config = dict(
    num_key_value_heads=6,
    vocab_size=2048,
    hidden_act='silu',
    parallel_block=True,
    init_std_down=0.0,
    doc_mask=False,
    z_loss=0.0001,
)
MLP neurons of a small language model. Each row is named by its layer, matrix (up: input weights) and neuron, and shows model dimensions 96-191. Each number is 128 + 32 x the weight over its row's rms, rounded and kept within 0 to 255.
After each neuron's rows, "fires on" lists the tokens most often at its 100 highest values on Wikipedia text that the model never trained on. A number after a token or word is its count.

L2.up594 [119 116 121 133 141  72  84 152 136 121  92 132  83 165 145  73 169 141 117 121 151 138 128 157 108 122 147 131 194 139 101 103  85 119 143  85 132 106 150 127 132 147 149 111 105 134 141 125 144 193 110  93 164 104  96 134 102 112 138 199 120  68  84 144 143 123 156 141 140 126 149 139 136  96 121 128  96 118 120 117  76 191 156 142 100 125  97 156 102 130 139 146 134  99 133  96]
fires on: "osed" 18, "vers" 16, "ere" 14, "|---|---" 12, "ms" 12, " since" 9

L2.up905 [120 113  33 156 127  74 161 113 107  89 105 124  73 175 125 147 154 170 117 102  98  53 118 129 116 146 143 141  73 102 101 121 175 127 141 111 127 148 173 135  68  93 161 102  46 179 129 156  87 171 172 150 116  88 111  89 109 131 133 143 115 131 128 199 185 124 114 101 142 128 161 121 130 110 109 122 125 188 195 164  54 115  88 161 107 170 161  90  94 160 104 139 145 112 123 108]
fires on: "cept" 27, " ran" 20, " life" 16, " death" 13, "_" 9, "ness" 9

L2.up1271 [127 129  91 125 156 129 104 159 113 206   1 136 152  70 113  94 115  96 122 113  81 208 122 135 106 137 123 139  82 123 131  51 115 123  99 102 111 129 120 111 116  93 104 118 137  69 121 129 131 175  93 105 170  78 124  86 124 147 115  73 117 122 110 153 112 129 112 123 122 118 127 129 105 107 102 162 129  31  61 102 122 124 109 153 156 143 142 140 144  96 104 129 132 120 125 144]
fires on: "ief" 24, "|---|---|\n" 18, " j" 15, "ts" 15, "imes" 13, " disc" 10

L2.up959 [130 126 115 149 156 150 178 138 118 149 195 133 164 103 123 150 151  58 112 169 117 124 106 120 116 143 106 142  94 133 117  73  98 120 167 112 125 117 138 119 102  75 155 130 157 110 119 114 143  95 179 142 134 143 180 129 140 163 138 110 130  64 151 183  88  87 116 130 157 134 133 117 111 120 170 155 131  56  74  98 127  96  64 142 118 107 181 111 126 160 138 105 140  86 145 166]
fires on: "ourt" 26, "vers" 16, "ract" 15, " life" 15, "ugg" 10, " hold" 7

L2.up6 [138 117  87 131 119  62 124 124  78 117  73 154  76 114 124 129  93  91 104 110 123 143 118 153 106 126 165 129 112 155  99  53 124 109 105  71 107 141 134  65 132 100 149 111 119  68 114 148  78 125  48  72 163 126 145  34 126 112 149  98 147 148 117 157  56 194 123  97  93 134 142 117 107 162 103  82 120 194 106 158  41 112 112 147 132  95 100 137 138 113 150 140 132 129 104  89]
fires on: "ru" 32, "por" 15, " there" 12, " include" 10, "ames" 7, " included" 5

L2.up1494 [ 97  91 133 168 135 142 160 138 114 115 242 131 149 145 133 128 132  44 116 135 157  92 111 121  95 143 106 190 141 131  87 115 135  91 117 201 134 131 139 173 116 134 105 116 120 127 121 130  94 144 114 150 122 120 138 173 120 131 134  66 123 116 107 162 113 187  63 143 106 146 130 112 128 128 136 136 134 163 124 107  83 140 113 138 156  62 159 154 146 137 162 128 147  66 164 148]
fires on: "cept" 27, "ston" 15, " Q" 12, " such" 10, "_" 9, "—" 7

L2.up228 [108 134 120 180 156  69 164  86 110  68 139 103  94 149 110 143 131 141 100 140 119 106 146 149 128 141 100 107 138 109 144 114 109  93 146 107 148 117 172 131  86  82 157 114 194 100  95 136 157 177 160 141 115  93 154 169 149 147 134 165 109 120 130  81 203 109  95 127 167 107 149 145 131 135 103 121  80 124 147 124 119  98 112 114 110 114 103  90 102 125 128 106 120  94 136  97]
fires on: " Port" 20, " against" 16, "ta" 15, "_" 9, " sing" 8, "du" 7

L2.up1118 [106 130 137  55 159 165 116 157 181 108  44 149  96 132 151 139 124 108 114 152 152 133 116 147 136 136  72 126 164 169 113 135 152 117 158 127 129 122 164 120 110 137 149 100 108 128 137 100 114 135 100 133 111  87 124 178 102 130 113 139 138  87  62 113 132 120 153 126 146 109 105 143 139 136 114 137 103 112 158 100 106 142 180 118  68 152 120 132 118 115 148 105 123  97 112 128]
fires on: "]" 13, "|---|---" 12, "ved" 12, "|---|---|---|---" 12, "ms" 8

L2.up1425 [109 115  75 133  61 184 127  98 126  58 183  69 137 157 103  43 143 155 121 112 112 127 159  97 126 110  85 122 101 102 131 141 108 101 123  74 133 133 110  70  93 109 162  90 147 137  86 112 136  94 118 181 128 136 150 169 102 144 122 107 121  88 189 146  74 120  70 140 132 126 129 125 140  94 145 143 112 198 126  95 111  98  68 141  77 105 142 124 147 118 102 112  98 143 173 160]
fires on: "cept" 26, "ars" 14, "_" 9, "ever" 6, " Green" 6

L2.up1225 [135 127 106 159 125 156 175 124  63  97 112 138 102 133 124 134 128 114 137  80  80 124 127 113 103 129 193 105 100 116  92 122 186 139 124 135  98 155 133 130  89 106 160 138 141 114 109 152 107 107  72  92 134 169 106  67 112 104 140  75 152 149  96 210 118 128 127 128  60 106 129 122 107 167 123 108 146 188 105 140  10 118  99 157 133 108 123 137 106 135 120 122 159 129 116  77]
fires on: "ru" 15, " This" 14, " there" 13, "ives" 11, "ning" 9, " several" 8

L2.up547 [106 127 125 112 117  27 109 155 104  39 151 154  90 147 145 146 151  39 121  73 125 110 133 120 151 152 165 138 186 127 105  91 141 120 139 142 112 154 160 166 142 110 172 112  93 103 116 157  94  84 118  71 150 157 131 139 102 136 118 113 133  89  54 130  68 185  90 113 139 127 149 101 132 144  78 125  85 132 131 128  57 142 126 132  74 135 104 127 138 100 137 125 139  74  52 110]
fires on: "ime" 28, "eter" 18, "fess" 15, " around" 14, " Com" 10, "ham" 5

L2.up1050 [212  56  74 113 142 103 126 111  91  89 148  94 132 153 124 162 146 109 206  83 176 197  95 120  84 161 183 123 101 184 126 123  63 186 135 112 143 158 111  83 176 105 161 131 127 168  88  49  67 141 108  87 181 139 130 130  69 139 122  98 131 102 133 142 128 139 152 118 166 143 151 130 132  91 113 138  85  53 150 114  86 159 149 177 156 141 137 102 191 144 153 117  37 106  86  96]
fires on: "d" 32, "g" 31, "n" 19, " such" 7

L2.up698 [133 101 153 121 157 116 137 125 130 141 177 157  79 115 142 117 145  99 119 106 109 113 102 125  86 127 108  87 164 125 115 112  67 143 134 108 157 115 106 151 128 140 134  82  87 134 172  91 116 203 122 115 163 132 119 170 121 132  96 125 114  76 114 118 142 154 113 157 120 105 122 113 108  55 103 115 131  16 147 118 188 139  99 120 157 128 128 126 110 130 148 126 115 178 120  56]
fires on: "erv" 48, "ablished" 17, " near" 14, "overnment" 7

L2.up782 [131 154 112 159 175  92 113  81  64  39 162  98 125 157 103 102 175 112 134 124  65  59 108  94 108 112 117 114 135 154 147 142 111 128 142 183 119 127 126 116  80  79 169 118 135 160  66  99 179 157 141 106 177 131 131 134 129 175 142 114 146 101 104 103 176 118 108 122 143 116 128 130 120 131 111 154 133 231 191 131  97 141  62 147 127 111 141  82 120 146 126  82 139 143 154  71]
fires on: " life" 18, " against" 18, "lin" 11, "_" 9, " addition" 9

L2.up1308 [134 114 117 146  86 108 194 120  78  36 192 133 121 190  87 154 132  74  84 134 127  81 124 126 126 118 111 154 100 125 134 138 102 121 177 152 158  91 161 141 103  89 175 126 155  77 143 122 139 152 155 141 143  57 123 153 134 114 141 152 120 119 125 225  54 167 105 130 160 124 143 146  99 128 117 117 122  97  87 111 100 146  86 126 147 102 137 154 135 127 139  97 131  66 104 140]
fires on: "oy" 36, "cept" 26, " However" 10, " sec" 9, "—" 8, "ience" 5

L2.up1290 [135 144 127 121 134 185  95 141 129  81 126 121 122 142 125 101 113 201  97 103 131  79 110 112 147 115 123 144  89 143 125 136 213 115 112 126  94 164 167 105 140 121 119 107 140 149 120 118  87 104 117 157  83 130 156 155 143 164 156 140 122 116 151  73 166  96 119 119 118 121 131 137 142 149  93 111  84 124 115 138 130 126 155 144  70 157 165 116 166 121 180 134 117  67  89 152]
fires on: "duction" 21, "{" 17, "ien" 15, "use" 9, " larg" 8

L2.up277 [126 157 153 104  73 113 149 114 112 117 151 105 104  90 166  68 133 211 133 164 132 191 132  89 121 177 160 131 144  99 132 138 101 102 134  76 133 147  78  64 101 105 151 107 122 114 143 137 132 140 195 139 127 174 178 164 146 159 160 123 142 101 200 137 138  97 132 143  94 133 132 136 164 157 120 144 138 159 119 128 122  63 122 115 107 198 150 102 131 152 141 179 132  75 120 126]
fires on: "ted" 19, "ful" 14, " tra" 14, "ert" 12, "iginal" 8, "oung" 8

L2.up583 [132 128 126 123 177  86 137 127 132 189 125 152 152 139 156 136 123 107 157 142  99 143  83  63 157 119 132 133 104 106 138  66 136 135 122 148 139 158  36 111 143 121  99 130 180 123  89 113  84 126 113 114 142  87 141  97 152 143 124 142 140 128 100 112 143 107 190 108 147 160 131 101 122 116 144 120 121   0 118  73 161 174 107 138  87 153 179 155 162 114 132 166 123 111 121 118]
fires on: "land" 49, " them" 10, "augh" 8, "|---|---|\n" 8, "ach" 8, "ief" 6

L2.up1216 [134 108 146 141 138 131 115 128 183 145 111 126 100 140 140 153 135 144 116 141 158 115 106 104 179 145 126 147  77 144 136 178  92 149 120  90 176 130  86 159 164 162 161  97 128 140 143  64 110 149 101 176 191 136 133 123 124 126 129 150 119 102  90  96 173  90 141 138 128 138 141 139 131  94 102 126  93 101 176 139 130 160 137 116 127  99 149 153 138 135  85 160  63 108 156 127]
fires on: "ted" 71, "ven" 15, "ember" 12

L2.up1231 [130 148 122 108 186 133 103 117 136 165 179 106 164  72 167 126 143 114 150 158 153 185 156  95  91 153 117 134  95 139 147 129 113 118 127 177 148 108  78  82  91 140 122 152 153 111  97 110 174 138 145 188 133 147 138 127 146 155 108  87 131  96 178 226 162 159  97 146 161 146 101  94 129 103 163 176 168  66 129 103 215 115  54 118 115 155 152 162 157 124  81 114 117 117 185 132]
fires on: " career" 17, " ref" 14, " known" 13, " •" 12, " match" 10, " However" 8

L2.up855 [113  84  64 132 161  72 167 153 147 142 128 182 117 111 124  59 122 188  75 126 111 178 112 128 170 164 119  92 134  85 109 102 136 132 125 103 150  92 110 141 117 122 190 137 131  92  90 132  94 139 177 101  78 135 177 142 129 149 153 105 147 152  78 141 159 129 102 133 122 112 161 127 131 156 156  81 127 141 125 158 102  96  92 122  97 140  61 116  99 165 111 130 145 153  84  90]
fires on: "levision" 18, " former" 16, "era" 10, "oard" 10, "aster" 10

L2.up597 [122 104 142 110 165 142 142 130 170  20 138 149 133 144 100 111 131  94  81 135 107 150 136  89 152 127  36 126 152 107 123 118 125  95 189 127 127 110 164 108 106 130  77 166 162 118 119  68 118 133 142 164 149 103 126 140 131 180  94  88 119 114  67 190 145  90  65 138 162 123 145 153 153 137 115 187 105 174  85  68 136 131 144 128 105 116 189 112 120 149 154 147 116  86 147 150]
fires on: "up" 17, "(s" 12, " Sh" 10, "ration" 8, " However" 8, "ck" 7

L2.up554 [114 100 149 101  86 185 128 115 159  10 135 132 134 161  92  58 134 141 123 140 106  48 129 133 132 106  62 142  82 109 105 134 162  78 147 115 128 114 137 160  87 125 153 164 149 154 142 139 176  70 119 100  97  81 128 137 134 138 110 141 133 136 111  88 110 127  54 133 109 119 121 125 132 143 159 165  78 123 121 102 164 173 157 124  64  97 179  82 141 135 145 107 103  71 150 163]
fires on: "up" 31, " station" 20, "merican" 15, "field" 8, "lish" 6, "(s" 6

L2.up1424 [120 132 112 167 163 160 110 123 155  63 176 142  95 166 159 116 131 126 116 122 140  58 149 122 148 176 113  86  95 160 134 101 113 159 119 102 139 148  65 137 136 121 168  71 127 156 107 135 139 138  88 165 152 110 158 132 121 130 144 120 138 135 126  97 110 104 129 120 103 137 117 139 141 118  88 117  72 170 184 105  60 150  94 133  76  91 118 134 148 160 110 136 105  79 149 111]
fires on: "duc" 23, "ured" 18, "j" 13, "ember" 11, " Republican" 10

L2.up1281 [ 99 144 103 189 143  85 123 109  50 119  92 117 119 142 143 197 121 109 139 127 111 104 127 149 104 127 161 159 216 155 137  73 147 120 105 225 148 116 145 141  95 110 143 157 112 118 116 122 107 200 143  67 118  80  81 127 140 151 144 115 138 133 155 169 174 194 115 107 152 111 163 120 110 190 158 115 145 173 133 160 106 114 109 134 123 189 108 114 102 117 143 116 172 120 118  82]
fires on: " est" 24, " town" 14, " th" 13, "out" 13, " city" 11, "ful" 10

L2.up743 [143  74 124  96 155  82 171 108  82 107 148 180 129 110 131  82 122 169 125 143 127 149 119 107 122 133 133 112  87 125 121  54 135 125 149 182  89 123 131 166 118  97 144 174 163 117 110 134 125  52 110 103 157 142 135  75 113  84 120 120 134 150  37 221  95 122 115 112 116 128 128 119 159 144 160 126 139 133  74 105  38 153 102 129 127 129 128 153 154 139 100 123 159 126 127 126]
fires on: "ay" 27, " there" 23, "ll" 17, " may" 12, " j" 7, " rep" 6

L2.up37 [122 146 138 146 131 204 201 110 143  88 129 125 136 120 126 131 157  25 148 124 122  78 157 160  58 137 144 129 163 158 118 141 101 147 145 155 110  92 151 120 146 155 173 165 134 120 179 145 185 163 162 104 131 116  74 188 148 141 129 112 135  94  79 154 105 144  84 142  97 132 108 148 118 108 115 121 154 154 160  88 132 112  96 134 109 141 126 135 107 152 120 119 175 155 120  98]
fires on: "ert" 26, "ating" 23, "iving" 20, "gy" 8, " these" 6

L2.up93 [112  84 116 134 186 127 144 156 161  39 135 152 110 122 159 148 118  44  86 135 139 167 131 134 173 158  57 190 135 144  46  27 113 128 156 183 144  76 153 145 124 123 111 121 143 107 116 101  62 133 119  54 153 136 142 159 120 122 118 133 113 111  96 113 136 167  64 136 135 141 138 127 126 131 140 122 109  65  43 114 180 127 148 110 104  84 124 149 171 126 132  87  91 133 103 145]
fires on: "omb" 32, "|---|---|---|---" 21, "fess" 15, "(s" 12, "ured" 8